Part of a small language model's weights: 21 layers, 15070 steps.
MLP neurons of a small language model. Each row is named by its layer, matrix (gate and up: input weights) and neuron, and shows model dimensions 96-191. Each number is 128 + 32 x the weight over its row's rms, rounded and kept within 0 to 255. Numbers have three digits each. A neuron's up and down rows have the sign that makes its largest values positive.
After each neuron's rows, "fires on" lists the tokens most often at its 100 highest values on Wikipedia text that the model never trained on; "fires after" lists the tokens most often just before its 100 highest values on Wikipedia text that the model never trained on. A number after a token or word is its count.

L6.gate318:113123107101079173150134157142118163105092099119131092137141129113167130119133125123159130111090079084179103133177100139134120100130179166116092131151169092129161144099099073135161143108083161049153140165062058125140140130105088115144122099080125105159144109157155142137179155127146125170
L6.up318:160163134099065169131166177108123112136115104198112130136188126145132077091165156128158122120083059091138145179131129143135177092092164176142186137128112104140114086142194124140147121055158156088180089132105101068137090181125180112144149131118152116110149146144162138108166170097147082120
fires on: "." 24, " States" 19, " city" 15, " country" 8, " US" 7, " Kingdom" 7
fires after: " the" 40, "S" 24, " United" 24, " Czech" 4

L12.gate143:118118085141165112186081123140157139185120113126140130110150110155123128092145125170096095089104117129117118091122056176146166101183147196133131188130141173133118126113111144170165146139111137103108148140089137110106076169076126078079162123113121109133145115150144072081145136153079127165
L12.up143:150140117130124131102168151171133072120124127117162149128109087138144106152163170198102153098107193181127142150084085149111084099183118083106078165186140138144087125151094128124118080163117125147083123098100136107154125181148170117116128178115075118128134117134121138137148111124051105120
fires on: "\n\n" 21, "=" 18, "|" 13, "'" 12, "-" 10, "\n " 8
fires after: "\n\n" 16, "  " 13, " O" 12, "\n" 10, ")" 6, "=" 4

L13.gate314:170131172105123188146105130131140136106130100127123175143151117148156162140110162107148105139117154086116172196126141129142105136138170136144089064133087105100082103074136130082133080110086112162087145185133190148116110179120151177038093172147134069165100190169156135157099129155174181078
L13.up314:160090107109144140162132116176176108123124100134081122114151134092140211062155153084093114150127142163112143163162101194096152066080072090154149087088061064152120170131164129166076087151126088162039113135113153112103129145099162161104123119194175097116160151119139104143078170129145147052
fires on: "=" 63, "." 5
fires after: "=" 63, " (" 5

L16.gate572:154124158115074135111148175133139120089131119140137221115142111152131067107104118100118148132163144116108158118099147102144163181105130162109089164093115129146118138111125182089157078061127149132126106128123220112128189163119137130132082112110094150157114137141159191148139121172210132137
L16.up572:120126101101123171022180177094156121110127071143137157105153107139141048149081163124189152156105141210205130190179113149059079150104142125128131137112193123125120153156116142095161092101154078067111152101135142167136198198104122158158096153142107096087122179162194102110162127108134103132
fires on: "=" 58, "-" 20, " of" 4
fires after: "=" 58, "\n" 13, " the" 5

L4.gate157:124060165137116170185067107083077165112133165106104133148146098152078093102190115086170137113093092101141157171140122083094153149109144150102129151166155118116173129135140160175112139125155129000128139107134124127130120101133127145132084131131116139120193097156099132134139120092171134142
L4.up157:162083139141048127131128135149088161084136115138135089128162129155103085143181113121177124153139084126160199176181118086108121113112180124097102138127121141168197085091117137211146131107152132042099106145139127167158141128138089121132099128117132110119167132170090107128117161074136129096
fires on: "." 28, " Russian" 9, " Belgian" 7, " English" 7, " Canadian" 6
fires after: "S" 28, " the" 15, " a" 9

L4.gate13:136141149151114187115192141118176179129146121184118152170117102063142128102120129114083040159077138124039148142107118122146110073145175088188097053163111115056163136171155086122103108140118148149056125147142179138136069173139114125157112101128152151121107133122106040069170181174159141092
L4.up13:102093123139135092087160091154150128196137088116155104092129087094135096119184138137131124129081126114120144127182090158146169148104182162170100099097135167079107093146110148126085096148167183134093068177145119130150183205100122067208198133151147135172116158198110108147181147125096116093
fires on: "=" 100
fires after: "=" 100

L4.gate176:089101066066102121141120120087101164135104126165094137136184153129144092159061147156101135151160150158082137121085150083128142088125071119138061138164092191080193106115111161090082124090123096189135122141102109120122148144146105142077139139152076168110051128096139165131120118132141158150
L4.up176:134126138167114200175147055098110138134112140130137172133149096186082146152130185148091111149131110141154081101133167092175109109192072122188163114090117124145094118065162119154105205097110163171099135160117073151139121154116208105128100189157118142148159138151122143121126143138061182059
fires on: "|" 41, " |" 23, "-" 18
fires after: "  " 39, " 11" 6, " 12" 4, " S" 4

L13.gate467:129075099068130158175124122155093124128112108150172123124070139130111116135155130120125103161111105118164185090150073142142101120154113126118112146105155122107100126095200127110171188135168175133142181099130158146104137133135072158143092115127124096139161151217174123138164109127192188115
L13.up467:167137089098143123114133092098141163189156125160131120146125131065115167042174030095196125150146111146138083144157142186167084144153134145096080115142163122160122170131126145112190138172108171086142098142127172177100130094165108107066159145172189097116122133210176147121119059130200171138
fires on: "=" 63, " of" 9, " both" 8, " between" 6
fires after: "\n\n" 61

L14.gate620:133149135130147122147092148069169126124125094120109097167108152086085143154110118113111039131147159114075116115074182119138148114150123179093136152111085164114136138171077124062152124082114118087108062137114086119098141145104129121110158186164085146128160109146159148088138166145163104114
L14.up620:125119081127168154115139153148127160173069136119102132120027156152132132151178121099127098158109099115213167210179114119093128140132115136124131076093098107143163095100109128095098112114110140152135163086102085088196123144109097121118150162192113134055088157114100099178102153117108127163
fires on: " he" 36, " was" 16, "," 11, " they" 9, " He" 7, " and" 7
fires after: "," 37, "." 16, " where" 4

L16.gate686:132082111100079139121117121163102143091109138148156090136122127140069088168136078150140118125098144150132097130148162109092137168107076086097142040065093144131068127143150125122176157142097108184101137168123154131081119091067133144112124098124088125079169088173178120124115105151141127127
L16.up686:167160137120060126107117142096070079129091175107148110106143113142097171162153191121181067153121114057112157130115138173193166178164096123132162119096143133105088176107100110093154108114105151148083125083169171168070116125144100132067149105085156132137125175108116145186195137130125120154
fires on: "-" 71, " short" 5, "–" 5
fires after: "|" 39, "-" 32, " a" 7

L11.gate243:170087075148179102124103146211138170140140161051134116144093126146113157129109081148131149139125169164156072091112167102147164150069134143137165144095088157100133128130070172111117118163181162064149136124158168149091122084144186126050091131129096152156146135099118172183112161077160145147
L11.up243:108121087107158108135151171156174184115144164126148152117083112135120141114059137105119084069099126140128188144087148108077125093113170168149161103133118102187082165110104123094131088129148105190140176148161152135120185174151064175118082078120122109096135110175094090094125112186152037147
fires on: "." 21, "\n\n" 16, "cut" 7, "ver" 6
fires after: " U" 19, "=" 10, "se" 7, " Se" 6, ":" 4, " Do" 4

L7.gate83:201043123144168068127138074155151085131162115064125133152110118178137113130079127131116121140142166094120111110121156129086122131160147169111116159187113088092066104167147094174163135074094113105150202144147090106122177092144081131160123138081134135112155134152165101101168154147111189156
L7.up83:168113174196104119094121127076186098132139151105146078137152108130103136087139117163107142129100177100190130114128151128074138130178163193149040127172179126077067150080154124110108115101176138125107196147067050091171091175133136119147106180096159156121196129114158066099158141142123132089
fires on: " |" 34, "ce" 10, "ript" 5, "os" 5, "it" 4
fires after: ")" 33, ";" 6, "gen" 6, "rom" 5, "\n" 4

L14.gate41:188133105151164110074098159140148110144107150100136168118187098141133111080145109117151149132113141179067068108157098054163125079161159109095110145113152104128116112164120143026114117112155112126154161155159151080193104156090171150124050158141151125115111197161200024153109114129150148138
L14.up41:110159125122123133126102083110111153152079060125109151130135124146140084125110079100096141101150189125152153118128066073130151138130158094087115127119140127094107125054116157119071135126126072111183119132147100162146123065117151127167142088128100151070163158102156082146132138184159095173
fires on: "\n" 54, "iv" 9, "ev" 4
fires after: "=" 54, " Nu" 4

L13.gate294:180093102126143102148116075093115071174220159102079107135090127137145089093129148077161088107105165153105128094157179063116132115118143165076146123124109159166088197079090091105135166172108115079092146119172143129078041113127072173135122091123165110115138093157127122169193128125124146148
L13.up294:154117113198139086123110117130186117108149097156145118128086085127175145095148123110187138083032152082096124149099127156115095140176188102105096091076101127120147138131076127092173134165117181142109136126104200173085170122128106124116179102126129136088175132161108165120101170115131115123
fires on: "=" 64, "-" 4
fires after: "=" 33, "\n\n" 28, "\n" 7

L7.gate452:119106126132131121128076140181130095101073093092153043091133105135111122161065169132093122121132133144131081106151163117143118106118123168116169093136125098087133159173132106133097144138141128133082095145101184106056105117057153148097143110132088170138129139122162165150078130161130100067
L7.up452:093070116126104127122120151121081082093108106084153078131098099130134154193085145105058130104136115159108126106111146165183099133107083143125155123180176126110133135124174130084056143101103127166133085159160184152079148138023123155153152108176125125143111168131149124193157130147177119138
fires on: " 2018" 19, " 2025" 15, " 2024" 12, " 2022" 8, "2024" 4
fires after: "|" 13, " (" 12, "-" 12, "," 9, ":" 9, " in" 9

L11.gate400:104149185098121162138182124077189138108160081092080143120156035150107150135119123169114158145132159161133117155057107173124132120118098126090151124138168138089162091140126140180119120101133126105061122176126120130131146159146091166149142094113151127132130196133170156059141132090088121164
L11.up400:118117137132111151078129108150099099135178096116140106114154111101161113158116136108133175147128143069115162119108139183130094171126138081107116148107148195122135124151158118175098145142134086107112137107095192105070129126143114129145093099101159127152175143178131126137166176096068109142
fires on: "=" 81
fires after: "=" 81

L18.gate430:136128135126089104136116134114157110127070153136141114126175096066118110124142171107184143078101118127120176120112069123114094146112120069159154156093154086106163140127136081131151106096144090125085110099218161035169138084136120143144120087101109123098152186134096083175122167129115157078
L18.up430:053152132149129177125099107164154088118197080086152115113179153091135113129137123155138108107204114132116166127096183157063126136094156147161082118148177115093116182168152104053098090098094095142159140086167154147072093182110175139150155125070127044143184120048108170126131063136103144106
fires on: "-" 65, " not" 10
fires after: "|" 62, " is" 6, "-" 4

L12.gate403:138042119147144111147141134163131099133093137110119154123104141123103135077095130096130122103150139119107048204076138114134163121144144134176181126100125167108122145083126168173124118102088087127131114066096161109142107148159134126111175147157118157196173140177200132119127096171169105128
L12.up403:198083093149122149173112146151084117166107085162168161114198127126098136133071092094118141159130171065145161179108108145145140170153130126168172127112141089112131127149142144087148150162160105069102130142121093091142153149166172121125152111131105130072171122124096125127109126115109093162
fires on: "=" 41, "|" 15, " |" 11, "-" 10, "\n " 6
fires after: "\n\n" 42, "  " 14, "\n" 10, " 1" 4

L17.gate379:149091065117116173033161079155107138159103145143122163164146157118138175126122138151161144126118163145106130073094129111107162113148125151094173145063086055115152104104189108143126172154127104160081142104113143135129134155120126148113114127121146137148121150121072130129138108051072138127
L17.up379:202102132120110084033143111102149103200144143168144123112115130132109136172126129105130091121114119150114099151132165127148099094145119121130125101095165108141151145131103130117117095188100159118133147113139154177174090158066156176116170131119110098078112046103113138069088130191113060135
fires on: "-" 71, " |" 17, "N" 4
fires after: "-" 71

L10.gate46:082157090159103111163089099150159158130092176150133139121192131136143074067134106098148128153123163144127126110095139101188179147123117131137132121138143120153139205143080088129125102170120166175126155133178131099129120132158149080153109138173120160150131126128145184088142092124124106132
L10.up46:127168117132190118092135110177123165109162070088138121128094095146075156070121179131105101127182113111090146107097110134146144118152100149176144129082099226091162156122105182158147186142152102084106123099084139101114118173134149155071150133125116132174123066179144194118082101119108105177
fires on: "\n\n" 63, " |" 7, " US" 5, "|" 5, ":" 4
fires after: " |" 21, "|" 15, "=" 13, "." 6, "  " 5

L4.gate531:134113093173122105157133191115139144148152141198150173143139156160140198116109084121129126114095162130150114110152112126092145069135093102114137038090125127051095160145196139105111164119167184131105119157103062145090171140173136121042088109124153114161125091137114103055150156140172115121
L4.up531:112091125107156108184082102068128114179086123104156113086114207146139080117112100144134104127135176107140121131069114119151124091146087100093187062119140129153082106111175115123112175123118133117135141107140114117102119125117105127097132134119171131141181141144097117086154164157139151104
fires on: "." 38, "\"" 18, "'" 12, "ter" 4
fires after: " (" 18, " O" 12, " St" 12, " No" 11, "\n" 8, "St" 6

L17.gate289:089140131136074090131120127100140102125152153171137133127069109072137055096100121140145178085129129151113166128135139100132129112109141112146159134156124137075160149129146070086099136178153143179132135129099176092099146116156145212099147074129111127152162072113101099183122144132084167122
L17.up289:114126116146115121142126118126141092088125175157178135158128119115082063080113075079116148131150166104132100155071120140166132121111195167131137172107157167123159157227127134090149145182139166141086132132148166137135141151181118173137174212082158114119129082142088103132112156137120080108
fires on: " on" 15, " May" 8, " April" 8, "On" 8, " March" 7, " On" 6
fires after: " on" 28, "On" 10, " On" 7, ":" 5, "\n\n" 5, "." 5

L17.gate280:102136146119085145163145115119080118193111099175149102149091042086122089073157149097149090096121118120139111098147129160140165104119130144094160138096134162122134062169186093134150126135117094126140126096132167156119049120153129104075128115058070101146118076128112096163085202149106119132
L17.up280:099078125165076084158137066116144101079082158114094117151096107151088120089154100110157106077142188137167196094100137150200073084082139181094146089129138165122169101127115100139117120108154154129141140103104103129086062151141111124141163129049118124111158132151125098097105166176095095186
fires on: " on" 29, " 6" 6, " 17" 6, " 19" 5, " 4" 4, " 2" 4
fires after: " on" 26, ":" 8, "born" 7, "On" 7, " held" 5, " On" 4

L15.gate416:119120108083189122134106180149059151129135109137131152106181120137077128132135142072157107099094127144130118129137102168114132125127121117157111122055135117161184163179157102118166168126116162098096124114113156163078146180048161117124076153189117158153067135128169110107174164111139127117
L15.up416:144139070151147162107138136170081159134132165154033101087035125102138137133117090095061133129095151051098160158101135168114132160079108164152103185122158135137109164108171150157098132047124120176091177110067088123140109164112135071092127102121105093162120118133109170196175124197116144148
fires on: "=" 100
fires after: "\n\n" 94, "=" 4

L4.gate104:171157133114091169133088128156142159127158131153096184132102212157121166130163122082196060090139123135078146165166122144075136077104093145116131078151161150113136101125142113129085145105147197093164109127108102096104163179113072097107120182067127110107151157135159101091160091121094099131
L4.up104:072160133127126119189111177064131102095109134126142132122106130172152136120111176146131088154150170087129112109141125144150138127167108170147146130164118159107130157087134162135129118127058141114074125125108128126071120121115111130082159135159119118122141100161160110119157070127154126104
fires on: "." 57, "'" 12, "ed" 8, "d" 7, "ce" 4
fires after: " Co" 12, " O" 11, " Er" 8, "St" 8, " o" 6, " v" 6

L10.gate163:133136163131142120154135154144098136128123114082140137148173086141080113129142147074185120097110097119123080094129113156127079130063062104107123075099100113183105165135109132174118114148127155156145146172126147104105101127121095136138080119106170180175128080151123086123116129177126129136
L10.up163:145086113084150150145099147166079144112057113083094068120087111065111152136093182154134164082161145078107105094133089155117139114138076101157101101126169093141105143041150165121120094180115145136129126138085169121146034107098146142100120137125126186162087154146137116143131146140119118157
fires on: "=" 82, "\n\n" 17
fires after: "\n\n" 82, "." 14

L15.gate567:163113179142095154115076142075137119108170098096101118125136091156137116141099142157157105150123105168138132138144134128145136127140141146132100150072184126070109155139133137157130096027068138062140129165141141092127093092172158147102084190120140167140119123163094154126171096151099160095
L15.up567:092148139101089148134107167102145069130151156063108138122144134142112114133124110103187128152136146131124121098127194122144158105157074131177142069088229110105123132171124132105123080095099102129179135130125081165137120065117139140134125126065082154085180120160148181100131114153161113156
fires on: "-" 94
fires after: "|" 48, "-" 31, "\n" 12

L13.gate50:136119125112075111168112103104159125184125129075103148099147131097076136086138157086152122153125153153146095076112110104123125117116045152171149148133145124105185129085150139104127122073049091117136121146161154114047122128123129157109153175121097103217155119186118137106131096141069115095
L13.up50:134146075104224143146146169106105121156149112173125102121134085173116096106066124083080126089179088172182120116119121148155123126118068117079113167129103122135119097177186114102144157085121134089101121112142146120105136115080107150102148088158126116159186103103066074121139096116123184125
fires on: "-" 26, " U" 13, "U" 12, "0" 11, " Preceded" 9, " Succeeded" 8
fires after: "-" 20, " (" 19, "|" 17, " |" 12, "\n" 5, "s" 4

L14.gate277:111098176061182113102126162141135111153080155125086126170075128109139163089129114136168127167085162133119131146117094104165194130101157179101172127115136157078092136107129160210150085122109134103110149154083194145104060157157133138138106186217125120114149134114084181121098091156159145146
L14.up277:128138114166180108066087135163131070132131122112097154175024097133173102137161083078130089156156116121112141152136072158099137148117152134117135119140114146114193204132103107126165119147110079100107172132075132124135088155084197118117140169066149141099159124138106092145087096110111116129
fires on: "=" 99
fires after: "\n\n" 98

L4.gate385:113123081137092174146182164107135130127154101046146090069143086072136129133162140104139124145126171141170131083118139148114065091204139171098069081136157145109106123136118119199103105133147141108072146116121135115127152136153089135128083170096127126145118164143151140126144154140118121161
L4.up385:074169123106146126105138165139119145153119120116138140122093104119130112023124101151138169151145144049129096173076112113157145124086130075110084118085139146095164165134104146141140124137110069175140124151073117114125136149106135149128133118133169188087133142108147213126111105107140183103
fires on: "=" 100
fires after: "=" 100

L16.gate190:134075122145110186103143124135123142120102180137146120185161114160128107107149063136063132116103145127134132165078160154127108095169148106115132095170149062076112159105175077104088108175201128168141049112122087163105113160117093091090134115129132086104147137104099140146140098109143066084
L16.up190:185163078124089149162191145165163168084083172124102123160168131116081183118117184102120162100171106110087177079110093146142107172122112103084149103075106157080062137113177183183127125210152074176151112076121120171104078136129145095108145118185145142115115156128153132122156165142093143110
fires on: "-" 57, " exc" 5, " deal" 4
fires after: "-" 58, "," 7

L5.gate141:162097097079113101120183164125160157155069131091148082160145145152127104146107163186128123142101114110187163172146148097145141127120156106099064128114124133099109141142175122128136145176134119202194159174113162101146096086162145147176209123067112144148190078114104104160148142096129145101
L5.up141:176106129123158081144149165086178097149135100161174117081097172106112089109112152159161086082060115087127132152157156088137099176137125079141118151111108127104139114169161093136147121172119127141106137135097129143146114047148089132119203177094111045081097089142104118118129166030158106118
fires on: "\"" 38, "the" 20, "ly" 9, " =" 6, " While" 5
fires after: "." 43, " (" 17, " \"" 9

L5.gate625:136136127135140105115109176162116176129129156142151134198127188082093088137166107127147114072120175098165123097137087090159161144115111094150124135122106143072202154094092101089097071187141094137084110188117157115084154144137109124098121128065098145060151041152141103120141120149125168112
L5.up625:122117146059162148144089212127096159153143163113098126147064138138102133092132084132134079090148140149140132130083144126168119135089053078151115147109133112128128119146134133035139091144152115115100116109080193153139067120156104217088173099126105104090111139097093172152084118167086078081
fires on: "\"" 48, "hi" 6, "ter" 5, "ly" 5
fires after: "." 44, "La" 5, "\n\n" 5, "=" 5

L18.gate253:127110104092108137112119135145123134108108192124108138077174153131114102140095109150170138179110109111118150120113115138112128137154089147114118117147087126135130089129106106115205139172154144115098097129137123119136169138141150146061114132122111165210136114179156155107102132063132200135
L18.up253:160121134056147100074174152142107125142076128111186130163088151126106141157122074073151108089173088163116114173173137171120158115132102137084160062106110117133119109219131166148152160124150158156123127134132128065121161183089145107133105115244100113159119113156121115136127157158073131057
fires on: "-" 73, "t" 7, "iti" 4
fires after: "|" 48, "-" 26

L12.gate661:191113116135161127094144238137135111128137087119150147126112108120157152150132124152114127153109122157108147206157116074178088140118130145096153178081125135135100067094172170068104109167088101077096130117089116101146114111107141157138064179147129129157149151142187153126089138115091118135
L12.up661:115167113149130169084129073154178122130142133125124118103144060000131096123159066106056152124128125170146125146118065131087050096123100130090198060086122170087169154099119116111115112128131077076105094162130104108127155078136139094153077079142102101110118169123188147098141144159077113140
fires on: "=" 93
fires after: "=" 93

L8.gate45:171058135187141142145101165198137103131091115138136174143072126109095150079162069127118133114096141144149180110067120162162135110153107142107153114132159143083073132093158134173146122149082141095095111107104176125090073063115161148070132046075173068103144115113159074139107131137086120120
L8.up45:160055109167127142137180142134086108103123122132179074140113186095070115185151093122115136136106196176127154152132155133202128190148072148078092124116182170154097151149134159123115185124154141096112099151141148161111107066107128152152078135140134107097124129072135101119116091091129115135
fires on: "\n" 52, "\n\n" 39, " whether" 4
fires after: "=" 54, "." 36

L6.gate315:131128125144125167157127192149246073136090132096107125085154125083181103106131145118147091130152109176189146109114105111154140163118100091121091149128153160126115139095141178155195126097088148158097066076085167136142091072121156114090137145143197092154121142128116092178162170058138147072
L6.up315:094073190138080171141159189165201159122127177080130148079098128100160150134128088130094101111106147176212131108139149091099179113112093137162065188097154157153144122117080141157175126168144138171134036100124140129137108114174123179122091150197146100161068128126117127133098133097096165164
fires on: " where" 29, " while" 21, "," 9, " that" 7, " when" 6, " though" 4
fires after: "," 67, " However" 7

L14.gate543:100156156155143063144097110126139133143121154129131100152138129114094107166066122148157122119129142154149165143157139106078213150128100101198172122102161105124133129136101215128131114143126131140137147088099165119075062107136061120127128126128157108081154088177119107154103108225186144180
L14.up543:121133127069192110117078130185152083164069156129156179198127109150144135139156098132139106127145105070117226112136081177102161072095118122105130116143117120125140146136133165123124090080105133133108179116088081138120102126137046093096151152132090169120121119092121105089070115146138150198
fires on: "|" 58, "\n\n" 11, "-" 8, " including" 5, ":" 4, "\n" 4
fires after: "\n" 64, ":" 13, "," 5

L12.gate532:149087112124200169153150161110132105097127066127121121107123169132082193114086086097134142151142158150085158087155136104181151108128191172164140184107192119104190180129162150155085158112157129077148128097153162142088146102167162185116150137118150167073159177068129165096145161102175097075
L12.up532:185106138134215110154134144107168188155119126111135159156088117146070139094066153107118152148150176113141161091111158116123159042135146134143140151138209090152188096113127183115133116125061112094107167135065156147097137061150144187106123108130139102102115141126123125179125139083120155158
fires on: "\n\n" 61, " to" 13, " on" 6, " life" 5
fires after: "." 47, "=" 16

L8.gate577:168123154123101120159114145150114149090048149129061065140155156125100114093117134125116168082147104141131120093069128113124123161160116158164082113105164111148155160146092059092161145132114106163167118196077175102123126145137142145048152148115116071133113152166112148159140072142174144154
L8.up577:126115113127127149184076149116109125136184154114065164140122134085123098115095153128152155108091100087125122128116149137115150187137123098185154079123156157102119123139164161124164102134146175113137161129148126135145143049115167162109109190149147062118102104144164119148153135153048117171
fires on: " he" 37, "-" 12, "," 4, "phi" 4, " they" 4
fires after: "," 34, "\n" 13, " du" 6, " Mem" 4

L15.gate116:163102073110132126179113152150077146095161140199109201140091087162142099057094130092147112156170111083157162182120104169142110081120114089080119122142169118134075138122149100139144163124052139084103162139199121085138100128134177131156151163137057168133129177174102073115117088104170128128
L15.up116:117108134146168115093145141176102156112106123138124120164146124133151144131104145097173135113085142123139161120163135186142135046155190146100175112073204101155167144179137152129159175146055131143087131123199116157181114146083176145127123104118117110176079123115112089151141149120186187143
fires on: "-" 64, "." 22, " United" 5
fires after: "-" 49, "|" 16, " 5" 7, "46" 4

L4.gate0:080105052084137188180119154128109196148152126103105122136102157090110144133090146034167117091169127143110114161088141078167142150138147129097166089105137156128076157122152115141176183145121130066158153155123185129136140177129116156134095162106166109133185125137220152126104108156104133079
L4.up0:104100163155122134186128140129151197178173081125098143127114088070143119089172162126126135146068114134164104198173104190158126102197117130157150074109118181087148088108108102107098159153116149066137073202136155101147146152163090151114151165085160106124152168156137114125091129166104130129
fires on: "=" 88
fires after: "=" 88

L16.gate281:122146163066153118119102154141132151158154161129083128129068118121102156069121134073146146160179162085108172150147117109167164207136074124104145132148169137121115200147160181122157044140129113153143163112139180157094095137162176108128093125138123112121094128132103127072100139174110134103
L16.up281:176099113100117111106066160150124102126174131145059167216142130108170146163138103113155084149201115099107118188125107157112206095147064168173163102139161117102162157137147118136106162135119109185118132251182102166100124186129149120136116146104118096126126097090113131052122142180121166082
fires on: " a" 45, "-" 22, " the" 21, "|" 8
fires after: "\n" 30, " is" 28, " of" 10, " as" 7

L4.gate523:101118083085164092159104150120093176200091118119102082123102160112209087100102133163104140113112145159171139127080133157142156112160128103121169129190157183145138134082122126123090135118104167158126135172111154085155147077092098167103148089146150143150104089142103124112112119145095167115
L4.up523:107109180138120115101163204112092153185177129153134122141108062180145150065158140101060158195056163160171119152095084119163172124172132141119100103117123175074143142120149164110140150147119130111075126100151107066142165078128140131097172123135116113148172139135129144112143079173122129092
fires on: " To" 21, " As" 16, "To" 11, "to" 10, "As" 7, " At" 6
fires after: "." 17, " (" 15, " \"" 10, "\n\n" 9, "-" 8, "=" 4

L4.gate625:111039146115084202083129170120147173148120157126110174062159100104171094147119191141140181145133133117147135144146099119115091088165136149086136076105167218103121083108079175181127130145148112108098108108089177115164138136140070126140159073131164109180190107159091139136082090156122118100
L4.up625:166098169111118145211147138053165135117163115158102101086125040196157121136138119070112117125076145086119151134140100076159098159078138136126141149150139205140133106105122118116163110102136097134096125111137136102103111119122092125169079117071134146154095193169129097158081149138134179142
fires on: " Russian" 14, " Romania" 13, " world" 8, " Hungarian" 7, " Canadian" 6, " Mexican" 6
fires after: " the" 23, "," 15, " a" 8, ":" 4

L14.gate132:135082127092158148076117063127149095140133128081105103129129155125211134135109158182096127102104156158143125140068128156172114126106153161157158151116103066160143139107098159141114123129109088105119116101185064074124100165106137110182056157143091101114155119143193158156108135115123089125
L14.up132:173093101151108217138122113149113105123083121149129152135157141170166102129086121160119096150127144140082096074154185164161081198154151104129154122116063172139121145077099151097140157121145077134121138117183171186076143126114168122150089165156110172144119137196115132059119143133112141057
fires on: "|" 43, " |" 28, " worked" 5
fires after: "  " 43, " votes" 7, ":" 4

L7.gate293:115115034145111126123115124091176180131103158169134160099165131163116128116145147140129131091091122131115093140158121073081138148179118107138086139157130075113090085187127089122097157106125087085159113087151100166101109083117149146164161108159150114095097125151088152143108108116147161176
L7.up293:153090140053133153121178172081138150137087133138163173167125134132119106125138181165124097135144170181097164103134087124136144068106095171128125116100128148096102073092109103115167163205093069137129146065160125137077083142099116086163100119144167117116122102101126117089094151109178079143
fires on: ":" 74, "it" 6
fires after: " 4" 18, " 5" 12, " 3" 11, " 2" 6, " 6" 6, " 7" 4

L11.gate39:141133099062146192102093069168125097142112069130107136107142181103136100080103087136103148097168129127179150175095111150127126161164090118102041124181141156122061147125127119147170075087139128145140154149102165161058125069160139058130114083151169172089112093151083181155065159108122126096
L11.up39:156138112148168145154151124128088117128102092185128111111117128141084126146079127161148133194121161120138102146102144096155111196145129128167126168128069201151127187133116168100120146136055122089142086126105166182130137134169138198110129106160076124131123157128146181084120152187103166073
fires on: "|" 38, " of" 18, ":" 12, " |" 12
fires after: "  " 38, " population" 10, " votes" 6